From a checkpoint of a small transformer trained on Wikipedia: width 192, vocabulary 2048.
MLP neurons of a small language model. Each row is named by its layer, matrix (gate and up: input weights) and neuron, and shows model dimensions 16-111. Each number is 128 + 32 x the weight over its row's rms, rounded and kept within 0 to 255. A neuron's up and down rows have the sign that makes its largest values positive.
Before each neuron's rows, "fires in" lists the words (lower case) most often at its 100 highest values on Wikipedia text that the model never trained on. A number after a token or word is its count.

fires in: "1" 23, "2" 13, "0" 10, "3" 9, "he" 9
L9.gate311 [166 120  91 170 149 147 130 162 106  81  85 170 109 108 172 100 159 106 130 170 109 102 153 155 150 126  85 107 165 145 150 141 134  77 107 149 103 159  89 113  95 114  87 117  89 137 155 144 103 116 129 116 140 104 117 118  92 169 195 189 109  90  89 149 107  80 148 117 141 117  85 134 118 114 132 138  92 167 133 125 121  98 158 139 185 119 181  82 172  92  47 120 167 121 160 116]
L9.up311 [180 128 137 115  81  64 107 174 162 154  89 123 184 115 152  94  98 118 117 127 152  97 158 122 124 109 131 171 119 107 127  86 156 169 143 149 122 118 139  50 112  70 143  94 147 233 146 151 135 153 167  79 120 110  99 107 121 108 155 135  33  84 127 147  90 142 132 110 141  73 140 166 103 124 157 158  89 127 126 138 143 135 107 119 165 141 127 157 142 161 105 111 135 123 153  79]

fires in: "by" 17, "as" 15, "signed" 9, "significant" 4, "sign" 4, "expressions" 4
L4.gate237 [139  92  90  96  37 137 173 153 140 103 109 113 177 155 135 156  84  89 129  93  78 135 145  58 170 140 106 151  84 125  92 118 114 127 108 149 111  45  69  80 117  82 118 206 117 133 148 119  98  99 128 145 101 140 137 142 107 163 113 119 123  95 158  98  94 137 131 169  64 137 108 111  69 112 143 119 131 103 103 182 147 117 155 156  65 163  88 132 126  85 157 159 127 134 150 152]
L4.up237 [130 119 100 123 128  44 152 144 157 125  83 129 178 190 138 191 135 122 125 105  90 113 143 122 177 172 144 181 100 165  64 116 124 106  99 144  80  99  71  79 153 141 108 162  68 154 134 119  49 156 121 106  82 100 130 114 177 155 111 166 140 108 108 127 154 140 137 172 121 144 142 166  90 135 144 138 150 105 119 143  82 119 107 126  56 126 123 117  47 100 167  92  84 118 222 117]

fires in: "company" 20, "album" 19, "was" 12, "station" 8, "information" 7
L4.gate373 [126 147 117 122 102  88 141 141  87 131  99 134 138 128 138 123 106 128 117 115 250 145 147 107  66 144  73 148 178  85  99 114 137 135 153 100 137 125  63 159 169 192  98 107 149 157 136 207  95 170 153 198 112 108 144 109 108 121 117 123 172 118 113 189 138 102  89 140 161 107 180 143 134 154 175  89  60 118 159 136 134 170 157 115 100 115 104 118 102 112 128 186  92  98 120 131]
L4.up373 [160 156 187 159 172 143 117 136 180  79 115 152 124 167 155 140 203  86 201 154 100 169 133 151 113  86 101 131  80 198 194 130  71 161 139 143 132 141 166 115 120 130 127 150 186  80 139 133 120 145 112  79  82 143 167 121  99 169 175 194  64 154 105 123  74 140 162  98 167 122  98 154 127 134 143 127 152 119  90 124 134 137 108  94 119  96 141 121 137 120 132  89 128  81 100 137]

fires in: "he" 50
L9.gate298 [121  76 180 154 151  93 173  87 118 118 196 119 144 104 159 128  45 131 148 119 158 107 116  96 140  92 119 148 180 144 132 120 160  56  91 137  62 115 117 171 188  87 145 127 121 102 148 134 148 156 113 194  98  99 157 159  96 101 168 139 178 116 121 104 104 139 181 101 174  72  99 136  88 104 148 116  61 102  77  96 175 137 156 206  87 148 156 135 105 119 144  98  56 116 191 146]
L9.up298 [122  74 111  46  77 110 124 199  95 116 126 112 161 139 195 129 135 116  86  87 147 180 151 165 137 128 158 112 107 123 114 148 157 103 169 187  87 115 147 112 112 154 109 165 126 117 164 129  36 105  87 143  95 100 115  90 129 113 141 117 120 133 128 149  81 166 185 116 155 126  96 149  60  97 209 125 134 136  90  87  85 182 134  91  69 118  69 170 132 124 156 113  86 161 139 124]

fires in: "album" 18, "club" 15, "station" 12, "politician" 9
L3.gate754 [155 184 147 154  94 156 126 144 159  67 112  91 125 142 129 148 138  98  84 144 160 117  94 146 104  71  97 173 140  81 126 137 136 123 149  90 129 169  95 144  99 108  86 151 180  84 148 135 112 115 140 104 132 151  96 103 131  72 105 177 120 157 123 155 102 162 145 114 113  93 133 147  82 138 158  99 137 164 126 107 117  91  98 153 178 108 125 215 151 143 146 118  64  89 156 117]
L3.up754 [141 150 193 126 145 110  95 179 188 112 132 111 180 176 144 180 138 113  70 163 111 110 155 158 108 119 149 182 130 159 141 110 114 139 184 107 127 154 157  89 157 175 107 136 148 129 179 176  79 108 151 103 113 121 118  39  94  97  96 168  95 167 133 116 182  85 116 143 166  64 116 128  59 148 135 129 125 143 123 140 143 138  88 134 137 138 167 109  92 140 132  83 114 212 143  95]

fires in: "year" 23, "12" 14, "singles" 6, "studio" 5, "stage" 4, "jgp" 4
L3.gate633 [133 149 132  76 122 123 155 163  64 131 133 141 122  74  77  96 148 159 126  99 192 100 164 105  92 188 103 173  77 135  93  53 130 109 136 148 129 165 137 107 167 132  95  97 122 144  97 147 107 176  83 125 192 135  79  83  80 125 101 122 108 123 118 134 139 193  92 154 118 111 152  99 148 175 135 137 143  95 143 151 102 129  94 141 115 106 131  76 154 133 135  85 111  58 162 137]
L3.up633 [106 161 179 168  94 184 113 111 108 132  63 135 135  88 153 176 101 126  80 133  99  86 138 122  70 106  67 114 105 131 149  95 121  83 135 104 130  52 101 119 117 142 136 137 148 125 176  78 131 127 141  69 152 100 120 165 127 127 122 162  97  74 154 132 126  95  96 123 197  72 165 187 121 172 115  62 158 130 143 149 183 116  61 161 171 111 166  82  79 110 172 120 198 103 127 152]

fires in: "first" 36, "former" 13, "general" 8, "currently" 7, "current" 5
L2.gate197 [ 92 119 116 141 148 139 177 159 108  67 159 116 108 146 146  90 174 147 181 112 109 130 125  76 125 151 120 103 136  89 165 120  53 136 152 101 138 140  38 149 141  81 161 167  80 152 125 137 170 193 126 104 147 159 120 108 162 160 113 159 141  99 138 142 178 114 137 123 150 165 136 168 105 181 165 117 111 164  55 136 154 125  93 125  98 166 149  82 123 147 137 167  74 130 152  89]
L2.up197 [119  83 126 114 139  90 152 116 119  91 162 107 115 172 126 142 171 102 197 140  86 115 130 101 160 189 157 127 149 143 168 137 105 144 127 113 155 120  75 147 178 136 177 172  62 153 191 141 148 190 115  99 101 148 104  88 175 166 123 138 149 136 130 140 173 122 168 114 180 162 120 195 113 159 160 116 159 186 100 150 176 106  88 108 144 113 168  88 101 173 183 129  53 137 193 119]

fires in: "in" 42, "hospital" 4, "missouri" 4, "driver" 4, "trio" 4
L3.gate288 [122  92 126 126  77  96 181 166  83 114 102 113 141 139  68  80 131 129 112  70 171 112  95 143 156  80 128 136 203 133 123 128 122 107 140 182 141 136  68 144 146 116 105 126 152  59 146 116 107 146  93 195 169 157  85 197  88 137 156 131 101 124 192 106 121 133 148 137 108 139 158 112  90 108 195 156  96 145 196 109 151 164 147 114  80 153 110 120 109 109 154 142 108 150  97 103]
L3.up288 [123 117 134 153 101  77 112 119 107 143 123 132  96 126  84 109 122 116  99 111 175 158  72 145 151  94 113 142 163 125 138  87 117 104 145 139 131 140 122 114 129 102 100 118  93 123 176  99  62 136 107 181 122 145 116 159 111 141 124 193  89 143 177  88 155 108 121 108 113 148 109 134 144 115 166 162 157 137 228 145 131 131 134 110 130 153 136  50 153 126 149 106  92 130 124 103]

fires in: "including" 20, "included" 11, "developed" 11, "includes" 10, "live" 6, "lives" 5
L2.gate5 [ 97 174  86 174 120 114 155 143 136 125 124  87 147 125 139 124 216 100 154 114 179  95 112 152 125 127 140 111 129 133 121  67  60 126 113 129 160 103 125 129 122 134 126 131 123 124 148 180 180 122 123 116 128 111 140  82 199 110 131 139 165 126 146 136 118 142 166 153 151  50 111 124  73 134  68 137 132 151 117 113 162  49 131 233 134  75 132 150 144 102 113  79  92 130 149 150]
L2.up5 [174 161 164 129 119 131 140 123 135 115 138 176 101 167 120 133 138  76  79 206 167 123 140  84 126 119  68 144 170 108  97 138 189 121 103 101  85 117 118 132 128 133 126 171 128 148 123 141 147 142 170 132 133 114 109 134  52 110 162 154 110 152 157 148 143 112 119  70 148 173 115 130 150 110 139 131 152 133 162 128 137 141  79 124 142 175  95 112 121 155 131  61 109 140 111  92]

fires in: "japanese" 14, "released" 11, "military" 11, "down" 7, "release" 6, "career" 5
L2.gate290 [ 87  68 144 138 113 137  76 134 141 111 189  82 111 116 153 118 222 101 106 104 117 128 102 122  97 166 147  98 129  88 174  96 142 127 177  81 120 155  97  75 136 146 142 104 132  40 147 103 130  83  94 103  75 134 150 119 199 188 137  98 158 131 136 154 125 153 133 117 159 105 142 135 123 105 114 100 107 157 167 128  75 135 183 106 163 106 114 104 115 118  79 119 115 119 142 127]
L2.up290 [ 90 119 174 144  81 126  99  94 141 134 153  95  75 131 131 183 137 112 127 101  86  91  95 131  74 155 181  83 124 132 118 140 166 143 125  98 136 159 137 163 100 162 115 130 147 161 111  66 121 122 130 135 126 140 132 117 187 107 100 149 216  81 121 104 103 152 214 147 124 110 148 168 112 203 109 155 128 146 121 123 168 168 119  88 152 107 140  94 132 113 132 132 104 103  94 189]

fires in: "song" 17, "france" 12, "single" 8, "singles" 6, "date" 6, "weeks" 4
L3.gate222 [135 135  89 149 120  93  41 133  70 131 136  71 159 147  94 142 111 117 153 151 118 109  86  60  71  84 140  99 128  94 193  96 141  63 100 136 110 140 112 107 129 131 169 154 135  95 209 110  99 164 153 137 156 150 112 115  92 133  64 117 206 157 129  98 164 137 175 132 109 133 149 158 129  72 101 139 124 106  58 125 150  86  74 146 120 159 106 106 137  76 120 109  85 136  78 130]
L3.up222 [145 125 138 135 193 119 103 144 161 104  95  62 128 143 109 143 126  84 100 153  94  94 158 115 118 145 170 134 117 132 101 132 142 111 132 128 170 145 158  87 153 171 140  89 127 146 147 104 103 155 198 126 133 143  93 112 117 125  88 143 133 128  93  70 126 112 160  90 135  91 112 140 143 117 117 155 149 144 145 128 103 112  31 109 168 145 112  29  97  82 102 131  80 153 123 137]

fires in: "s" 30, "river" 11, "western" 7, "goupy" 5
L3.gate653 [177 105 170  70 155  90 182 158  76 155 158 166  97  92 140 115  74 137 138 117 156 125 115 121  92  81 143 155 137 126 128 154  95 100 114 129 176 162 120 185  98 118 152 176 151 100 196 158 136 122 105 131  90  65 111  81  99 139 111 112 128 150 146 174 160 116 124  85 124 193 109 107 117 112 139  92 130 125 121 140 178 157 193 115 161 137 112 148 168 120 203 142 156 100 119 171]
L3.up653 [185 135 113  74 135 111 106 113  50 113 118 123 118 155  79 178 151 118  71 139 151 125 165 153 120 130 137 133 128 101 165 182 139  90  94 166 169 143 115 152 132 122 135 170 175 122 157 214 171  93 142 145  75  97 149 108 139 150  95 177 154  93 124 163 120  80  79  75 101 186  99 137 156 152  77 191 171 120 139 145 138 164 173 146 144 140 189 146 182 131 119 165 168 156  79 134]

fires in: "to" 38, "5" 11, "3" 6
L6.gate437 [112 148 100 109 167 178 131 211 105 158 126 137 162  85 145 154 115 161 111 121 125 136 153 116 171 155  57  21 159 107  92 128 144 123 162 173 107  47  95  91  78  97 182 188 122 156 134 154  82 164 123 106 174  96 125 153  59 156 150 166 106  92 110 154 132 104  77 153 110 156 109 146 181 124 139  70 131 145 135 140 138 101 137 139 141 116 129 165 134 110 114 117 154  94 115 186]
L6.up437 [163  70  91 106 179 150 124 119 137  96 107 141 171 122 156 104 105 146  67 115 118 127 161 165 135 113 147 128 149  76  87 121 130 128 102 128 160 126 121 121 180 117 141  67  95 197 199 128 140 157 145 168 173 134 132 117  75 104 164 176 126 106 110 161 119 102 106  95  64  88 200 117 146  52 132 107 163 155 139 139 153 161 121 133 164  91  99 205 155 111  97 126  91  90 155 123]

fires in: "robert" 19, "local" 15, "david" 13, "main" 11, "henry" 6, "roberts" 5
L2.gate571 [108 133  89  95 112 161 136 147 125 124  92  92 118 142 158 118 112  84 126  93 208 142 121 137 151 137 166 177 128 117 140 146 159 149 127 148 155  74 135 181 110 132 114 186  68 125 148 124 122 126 147 129 160 146 139 125 135 135 196  83 109 169 132 116  76 128  96 173 134 154 125 172  75 185 136 121  29  91 161 131 104 142 154 162 150  79  89 105 154 135 157 141 132 145 108 166]
L2.up571 [122 158 123 112 159  89  92 127 124 125 143 128 139 122  67 150 144  86  89  91 122 167 138 142 174 137 144 162 124 138 127 165 141 165 150 149 182 141 127 139  93 152 141 134  93 158 148 123 144 140 131 113  86 118 149 143  70 138 210 132  66 147 135 118 105 102 145  97 183 140 161 165  89 179 105 157 100 163 187 165  77 193 173 126 178 110  96  69  64 151 103 140 126 191 128 112]

fires in: "town" 20, "district" 19, "city" 11, "personal" 6, "township" 5, "2" 5
L2.gate682 [116 103 119 174  87 158  99 109 169 118  75  94   4 114 140 112 185 165  86 119 123 167  83 109  86  66  80  70 185 107  98 176 137 116  86 159 124 114 136 133  86 166 142 148 137 118 107 160 135 139 151 104 155 126 126  98  98  91 120 112 156  87 154 119 114 179 147 129 120 145 125  91  99 144 182  97 132 121 122 116 103 139  74 116 100 106  63 117 144 116 127  92 156 135  57  99]
L2.up682 [143  84 129 117 103 113 126 111 194 103 113  89  79 101 144  77 118 157  70 124 101 143  92 157  86 129  99 136 155 146 105 153 135 100 124 113  59  88 167 151 153 201 149 103  64 175 157 156 109 140 164 126 143 143 170  94 122 125 169 110 168 184 131 129  56 187 143 147 147 129 128  76  76 162 139 131 121 149 157 124 108 182  45 129 137  92  82 108 146 145 145  89 125 133 140  95]

fires in: "all" 22, "total" 12, "then" 9, "year" 8, "following" 5, "division" 4
L3.gate701 [101 122 118 174  98 125 127 131 107 115 132 192 103 138 141 132 159 118 132 114 162 148 138 157 142 138 121 137 107 116 156 115 122 136 119 144 115 120 106 128 173 137 112 139 214 135 146  49 140  79  26 111 122  49 177 118 132 136 172  44 139  74 149 150 126  89  94  94 139 169 124 161 136 217  88 120 116 128 134 134 171  91 110 157 183 116 147 116 153 111 142 155 165 135 126 146]
L3.up701 [142 175 113 185 113 160 135 104 127 115 109 160 130 124 127 145 106 115 100 113  84  99 160 146 165 123 136 166  97 151 118 116 111 155 131 140 122 107  97 124 127 162 111 114 172 152 154  67 123  88 104 109 110  78 177  93 138 126 133  77  84  85 115 128 116 117  78  97 155 108 108 194 144 171  77 137 167 130 160 153 183  94 106 130 127 148 121 115 138 100 137 121 151 142 144 140]

fires in: "university" 33, "family" 15, "building" 13, "river" 10, "church" 6
L4.gate253 [112 179  80 166  99 120 182 115 131 130  98 133 137 127 118 131 135 127  90 143 137 127  99 133 149  86 145  86 100  82  77 131 152  98 147 170 175 166 113 130 125  96 132  87 127 114 144 136 145 140 103 115 139 163 178 130 137 152 102 157 114  65 107 119 121 100 222 138  99  93 111  66 107 202 102 115 119 154  89 173 142 144  99 121 151 131 180 202 161 142 126 141 165  99 142  59]
L4.up253 [159 154 129 137 170 108 189 137 103 153  66 195 177 162 149 140 169 100 127 146  84 122  75 168 119 135 170  81 116 125 103 152 146 141 157 141 212 166 128  95 127 119 147 159 109  59 137 131 140  91 118  87 124 102  98  35 127 175 137 124 115 121  93 140 123 101 252 137 135  85  97 106 114 156  92 166 138 150 129 170 126 107  86 113 125 117 181 122 118 115 156  63 131 129 181 119]

fires in: "south" 20, "northern" 11, "national" 11, "eastern" 9, "east" 8, "north" 7
L3.gate386 [ 89  50 141 123 155 186 108 138 121 106 160  62 134 125 141  72  91 167 119 140  94  95 160  90 100  63 142 116 193 115 104 122 100 134 145 115 164  95 104 202 125 139 137 186 118  93  99 139 146 175 129 132 164 117 170 141  94 101 157 113 174  53 112 170 110 149 176 106 144 221 124  88 167 137 168  99 132 143 119 133 118 106 130 121  53  74 120 144 134 118 153 129 164 122  71 164]
L3.up386 [ 82  89  92 169 156 129 128 135 157 137 128  56  79 179 122 145 117  78 110 137 118  90 176 169 100 123 130 144 178 106  96 138 125 148 156  94 165  97 149 154 142 133 112 133  63 120 153 129 142 183 152 121 134 162 149 117 161 103 108 141 152  96  75 134  91 132 130 150 189 145 113 157 205 136 150  96 183 164 147 137 114  97  84 132 106  43 132  94 160 134 146  82 134 116 111 125]

fires in: "former" 17, "great" 11, "james" 11, "first" 9, "central" 9
L2.gate466 [124 125 107 105 174 128 178 162 144 115 133 122 138 139 154  90 164 101  67 136 128  86 134 159 127 152 172 178 108 115 182  91  86  95 136  96 159 111 104 133 167 119 167 154 121 144 117 128 113  97  63  97 168 128  84  82 188 119  85 126 141 133 158  65  55  76  78 106 172 140 141 140 119  94 134  94 133 116 155 125 165 161 131 213 117 128 155  93 103 174 160 160 109 129 115 169]
L2.up466 [107 105 111  61 119 127 200 131 142 157 113 139 117 194 100 112 102  94 112 107 128 124  92 159 147 174 154 236  76 149 155 139 107 122 124 164 153 136 122 168 185 108 176 144 101 103 117 118 151 166 213 127  90 167 128 159 137 165 168 112 100 132 156  98 115 136 160 157 152 183 128 136  61 163  89 185 107  96 136  95 127 144 151 158  93 114 111 119 138 115 158 106 123 150  83  93]

fires in: "who" 60, "whose" 7, "whole" 5, "california" 4
L2.gate11 [145  73 155 144  79 154 164 115 126 126 144 127 133 175 131 145  90 165  96  87 162 175 101 124 115  97 101 125 198 148 107 113 107 175 146 195 116 104 128 166 107 135  94 141 153  79 127 136 176 111  93 159 128 136 112 125  87 136 144 112 189  85 155 142  86 130 117 126 121 173  88 125 119  76 186 126 119  95 134 132 116  94  98 103 122 110  74  85 191 125 168 156 131 134 109 146]
L2.up11 [126 102 129 128 134 160 154 174 140 120  90 126 159  49 157  83 178 127 167 123 112  89 226 100 184 102 139 126 125  78  93 168  94 107 136 129 142 132 111  74 113 113 147 165 132 100 143 160 122 140 112  95 159  76  90  99 111 137 150 101  69 141  84 175 136  43 125  79 127 157 105 110 130 138 133 108 171 130  90 101  76 142 129 166 124 128 129 144  65 146 116 131 164 154  76 107]

fires in: "company" 13, "military" 11, "information" 8, "announced" 8, "football" 7, "basketball" 7
L2.gate291 [110 141 166 142 151 127 110 176 114 112  97 170  98  78 132 141  35 166 156 109 132 137 173 130 124  91 115 108 143 134  97 130 131 197 152  91 150 118  69  96 150  86 170 104 142 111  76 179 218 139 120 149 112 102 114  88  81 151 123  94 163 119  81 180 105 147 139  81 180 124 120 156 118 144 170 115 104  97 135  55 122 125  96 131 110 199  62 142 175  84  73 117 106 177  88 118]
L2.up291 [167 109 193 164 136 137  79 156 132 116  91 136 169 160  79 155  83  94 121 143  84 169 140 143  94 137 127 154 116 166  78 160 199 125  85  93  93 103 109 165 156 148 180 114 142 104 108 135  98 159 112 121 116 128 114 101  97 165  85 133 191 159  98 118 127 145 153 127 198 145 169 169  75 146 127 197 145 134 161 104 122 169 101 116 121 113 182  56  91 117 136  98  82 163 115  67]

fires in: "career" 49, "debut" 9, "japanese" 8, "japan" 4, "soundtrack" 4, "billboard" 4
L3.gate385 [124  94 144 131 152  89 145  94 159  84 126  76 156  95 139 127 151  78 145  93 146 117 127 173  64 166  89 157  73 139 108 102 142  95 175 139 100 157 196  98 147 124 181  69 124 172 193 129 161 167 141  85 137 137 115 121 126 142 149 103 140 165 148 125 106 141 183 153 131 127  82 170 110 167 161 185 111 112 118 130 175 191 132 131 129 131 146 125  89 139  90 136 123 138 168  76]
L3.up385 [107 134 127 129 177 156  72 145 144 162 124 156  99  55 153 148 174 138 127 119 140  66 140 102  90 160 135 112 151 172  93  95 141  87 158 150  61 154 110 133 129 145 144 137 134 131  93  67 135  75  96 140  79  97  76  55 167 118  88 117 113 151 160  90 121 129  93 131 127 122 103 134 122 128 170 108  97 127 133 184 128 124 168 133 122 144 180 123 130 136 116 126  71 126 112 117]

fires in: "year" 20, "months" 11, "served" 9, "records" 9, "returned" 8, "record" 4
L3.gate28 [ 97 129 149 117 130 148  97 136 182 148 125 100 107  98 132 118 154 145 176  74  55 101 139 110 158  93 147 122 140 138  92 165 107 130 157 124 144  92 191 162 166 151 102 132 175 103 105 133 155 146 161 175 125 109  91 138 134  14 137 140 118 108 160 131 185 169 170  65 116 119 102 165  85 144 118 140 156  83  56 135 159  98 116 120  81 142 121  99 116  96 114 156  89 151  51 149]
L3.up28 [145 162 145  85  93 126  56 132 208 112  80  79 110 128 140  74 111 129 114 100 113 145 104 133 138 153  98 109 121 107  84 138 197 107 130 116 165  89 198 131 197 190 141 112 170 226 113  97  73 159 144 122 140  93 137 146 102  51 133 157 129  78 119 123 181 138 123  68 121 119 106 188 140 145 137 166 138  76 124 188 139  84 142  99 144 121 161  99 112  91 147 177 107 137  82 131]

fires in: "british" 18, "james" 15, "national" 9, "married" 9, "general" 7, "former" 7
L2.gate78 [157 124 124 133 174 107 121 129 165 156  89 122 130 139 143 136 130 105 128 107 113 156 151 191 143 156 117 179  76 140 133 152 163 142 152 102 120 128 113  80 153 197 171  76  91 146 185 140  85 160 154 129  86 103 102 120  84 107 168 124 101 177 109  80  92 123 106  81 195 103 132 162 117 148  90 180 132 127 165 167 112 140  64 138 149 104 145  95  78 116 115  87  78 105 122 116]
L2.up78 [126 175 103 156 157 107 144  91 107  73  78 158 129 175 119 125 130  78 138 141 179 108  80 158 137 165  63 144 121  97 129 105 156 194 167 128 146 120 107 133 171 141 126 119 110 135 145 133 145 104 124  91 149 137 191 173 101  88 124 159 112 180 137 128  56 164 131 188 181 159  87 140  98  88 122 136 118 116 199 122  86 157 139 122 113 131 113 153 115 192 152 153 137  79 127 144]

fires in: "life" 22, "popular" 14, "complex" 5, "fourth" 4, "particular" 4, "released" 4
L3.gate498 [115 176 135 153 210 132  77 150 152  81 109 143 184  83 190 107 193  84 150  73  91 124  92 164 133 194 145  94 147 107 117  93 105 132 113  94 151 153 110 140 119 147 110 125 162 143 144 129 159 130 166 108 158 130 158 112 131  84 195  78  84 171 187  94 112 162 162 123 129 106 113 157 133 101 150 101 133 207 177 145 158  95 111 133 146  89 132 129 106 145 120 174 153 128  95 158]
L3.up498 [193  95 151 129 157 191 143 127 116 115 132 130 163 110 153 123 121 131 115 114 113 109 105 118 117 122 118 118 101 137 150 130 133 121 107 124 122 117 131 108 151 154 129 121 148 147 122 156 186  90 129 111 151 170 101  71  98 150 213 200  80 156 130 155  82 181 123 132 186 160  88 143 169  85 136 137 119 138 148 213 110 105 147 127 108  91 111 148 135 175  92  36 125  64 113 142]

fires in: "two" 15, "several" 13, "various" 9, "more" 7, "most" 7, "three" 7
L3.gate487 [ 76 112 146  89 155 117 193 151 121 131 144  89 109 222 157  35 180  69 155 181 117 144 165 169 138 131 129 159 175 112 180 108 161 162 121 151 111 133 119 128 154 148 130 113 144 130 130 108 126 165  97  80 129 178 111 177  96  99 105 129 147 148 104 142 129 118  67 168 162  67 131 194 104 105 124 141 109  88  89 163 128  92  98 131 167 102 125  97  84 130 146 167 142 161 152 114]
L3.up487 [141  89 125 162 131 137  95 111  72 147  95 126  70 211 126 192 124 116  62 173 179  91  62 131 183 148 102 150 155 104 116 159 137 111 152 150 131 122  88 126 121 107 134 143 126 121 105 157 118  96 180  88 182 113 170  85 127 136 161  60 149 167 103  83 101 120  98 123 181 136 111 149 174  89  79 118 111 110 135 136 123 120 137 142 120 155 127  83 153 141 116 149 109 141 157 169]

fires in: "second" 16, "middle" 14, "first" 12, "third" 10, "late" 8
L3.gate57 [ 86  94  59 156  61 158 142  43 170  53 101 119  98 111 142  93 184 124 162 119  67 112  84 137 145 106 105 120 186 145 129 126 141 127 132 141 128  93 107 142  77 103  91  69  68 144 139 169 179 132 113 132 181 143 151 125 102 100 121 125 166 142 112 128 100 110 125 147 132 142 128 168 148 121  79 114 126 184 115  98  96 164 129 113 135 101 134 126 116 135 144 162 131 137  73 187]
L3.up57 [ 73 104 116 127  61 162 103 109 191  86 141 116 113 118 129  87 147 151 141  98 109 120 189 143 215 146 139 127 141 191 158 124 101 125  79 185 157 133 128 180 137 107 168 105  80 124 145  69 162 113  98 185 165 117  80 133 208  87 175 138 142 166 119 100 136 130 204 135 111 110 182  76 157 145  64  61 145 118 118 145 153 159 110 124 184  91 146  58 151 139 122 126 175 165 129  46]

fires in: "may" 14, "included" 11, "includes" 10, "including" 8, "provide" 6, "total" 6
L2.gate485 [115 159  88 108 155 130  99 159 104 125 175 139  53 175 156  94 130  50  99 149 171 105 108 129 105 165  81  74 150 115 130 112 109 109 181 128 124 115 122 115  98 170 128 145 125 142  93 175 129 170 187 170 165  92  89  93 125  79 129 163 165 149 135  89  99 110  92 176 155 112  99 158  75 129  72 114 155 135 154 114 155  55 122 140 159 140 136 118 140 112  99 101 122  96 187 185]
L2.up485 [127 132 108 135 118  79 121  88 143 120  89 140 206 147  50 161 134 107 136 126 138 214 133 155 179 106 132 159 105 166 106 118 157 157 111 197  94 183 150 129 154 131 156 120 108 139 156  70 107 141 159  76  65 100  86 128 179 148 130 141 157 172 110 131  96 160 140 111 136 109 113 169 159 173 105 207 139  77 125 171 129 124 104 100 149 147 113 123  93 119  97 117 137 108  96  88]

fires in: "two" 21, "one" 17, "most" 10, "player" 10, "children" 7, "information" 4
L6.gate387 [176  66 117 128  78 149 144 160 133 141 121 111 139 144  78 103 121 132  75 127 120 117 153  74 143 104 200 129 118 173 149 118 143 156 123 121  91 151 114 197 112 121 125 113 139  94 110 143 129 183  76 113  99 128 155 124  93  93 108 116  58  52 176 178 105 131 157 117 142 134  90 106 166 114 107 141 118 156  52  90 158 135 141 245  90 123 149  91 132 161  64 132 185 103 144  97]
L6.up387 [102 112 153 178 179 160 129 142 106  88  96 140 166 102 174 179 118 100 109 128 131 104 152 151  80 144  97 135 163  60 107 128 121 146 123 139 194 134 121 156  89 123 153 159 100 146 147  90 167 122 186  92 115  81 174 105 119 103 100 104 165 162 134 114 115 241 140 111 209 197  87 124 151  76  92 146 147 124 166 152 121 108  95 130 143 123 126 122 152 165 136 176 102 182 134 181]

fires in: "south" 13, "north" 13, "in" 9, "northeast" 7, "southern" 6, "now" 6
L6.gate329 [109 187 139 136 159 130 117 130 100 103 126 168  84 134 116 162 139  96  72 159 121 142 110 182 168 127 130  94 115 136  90  80  92 150 118  94 119 116 140 143 153 176 146 168 109 133 109 132 121 139 116 138 145 157  87 132  93 110 109 144 113 128  45 199  44 196  66  92 104 201 157 135  74  57 110 126 141 118 149 105 111  92 160 128 107 162  84 171 170 162 193  71 142  78 119 182]
L6.up329 [ 49 137 111 171 113 129  95 138 109  95 127 125 139  96 112 119 212 117 140 125  84 106 151 159 150 131 104  61 140  50 131 118 117 149  98 111 158 146 126 186 170 217 118 145 123 124 153 176 135 134 111 121 131 109 133 130 137  84 153 167 125  79  53 183  53 174 130  91  86 107 159 137 169  91 148 106  82 120 171 121  87 158 138 145  83 158 129 151 102 154 177 163 150 117 113 116]

fires in: "robert" 19, "original" 17, "david" 13, "originally" 9, "williams" 6
L2.gate730 [117 127 128 154  89 150 113 156 120 115  82  73 116 131 185 113  91 106 127  73 185 141 120 124  92 130  90 181 118 118  87 133 120 135 164 149 147 120 151 172 142  90 153 171 140 110 144 104  77 135  75 131 153 106 169 141 101  86 169 119 139 125 185 137 151 215 119 173 117 123 141 176  98 148 136 105 102 109 133 160 129 199 101 158 145 136  97 102 155 153 142  90 147 130  86 123]
L2.up730 [141 159 141 160 137 123 108 130 124 123 101 127 151 126 101 148  73  63 118 103 119 195 126 158  77 124 107 166 108 169 108 153 182 152 141 127 150 151 126 157 132  93 150 140 123 140 181 109  68 120 132 130  79 114 153  71 112 114 160 137 142 141 122 154 158 179 150 144 118  86 173 175  90 179 140 150 102 106 159 194 127 163  74 159 144 113 112  70 112 186 177 103 107 154  95 118]

fires in: "league" 19, "city" 12, "station" 11, "district" 9, "community" 7, "family" 7
L4.gate185 [115 107 126 159 148 132 114  93 156 105 110 141  85 101  94 139 128 156 132 165 199  65  89 141 163  75 132 146 151  92 115 144  79 124 145  86 144 109 115  57 131  90 107  80 105 179 116 160 161 144 157 134 162 126 128 102 152 148 168 132 145 101 134 165  44 152 166 116  76 108 146 143  40 131 158 100 121 125 132  68 135 151 109 128 155  72  82 132 108 115 127  98 125 128 165 124]
L4.up185 [ 95  99  77 116 186 138 129  73 182  77 102 159 137 113  89 177 120 162 113 137 182 114 149 211 132  86 120 162 137 113 148 136 121 129  80  56 173 133 136  74 112 104  97 108  91 204 163 163 122 165 167 174 115  92 145 118 120 167 175 181 150 103  81 137  94 116 158 101 117 135 192 159  91 158  97 142 154 119 139 113 139 136 105 139 169  88 101  70 120 135 174  94 153 155 165 134]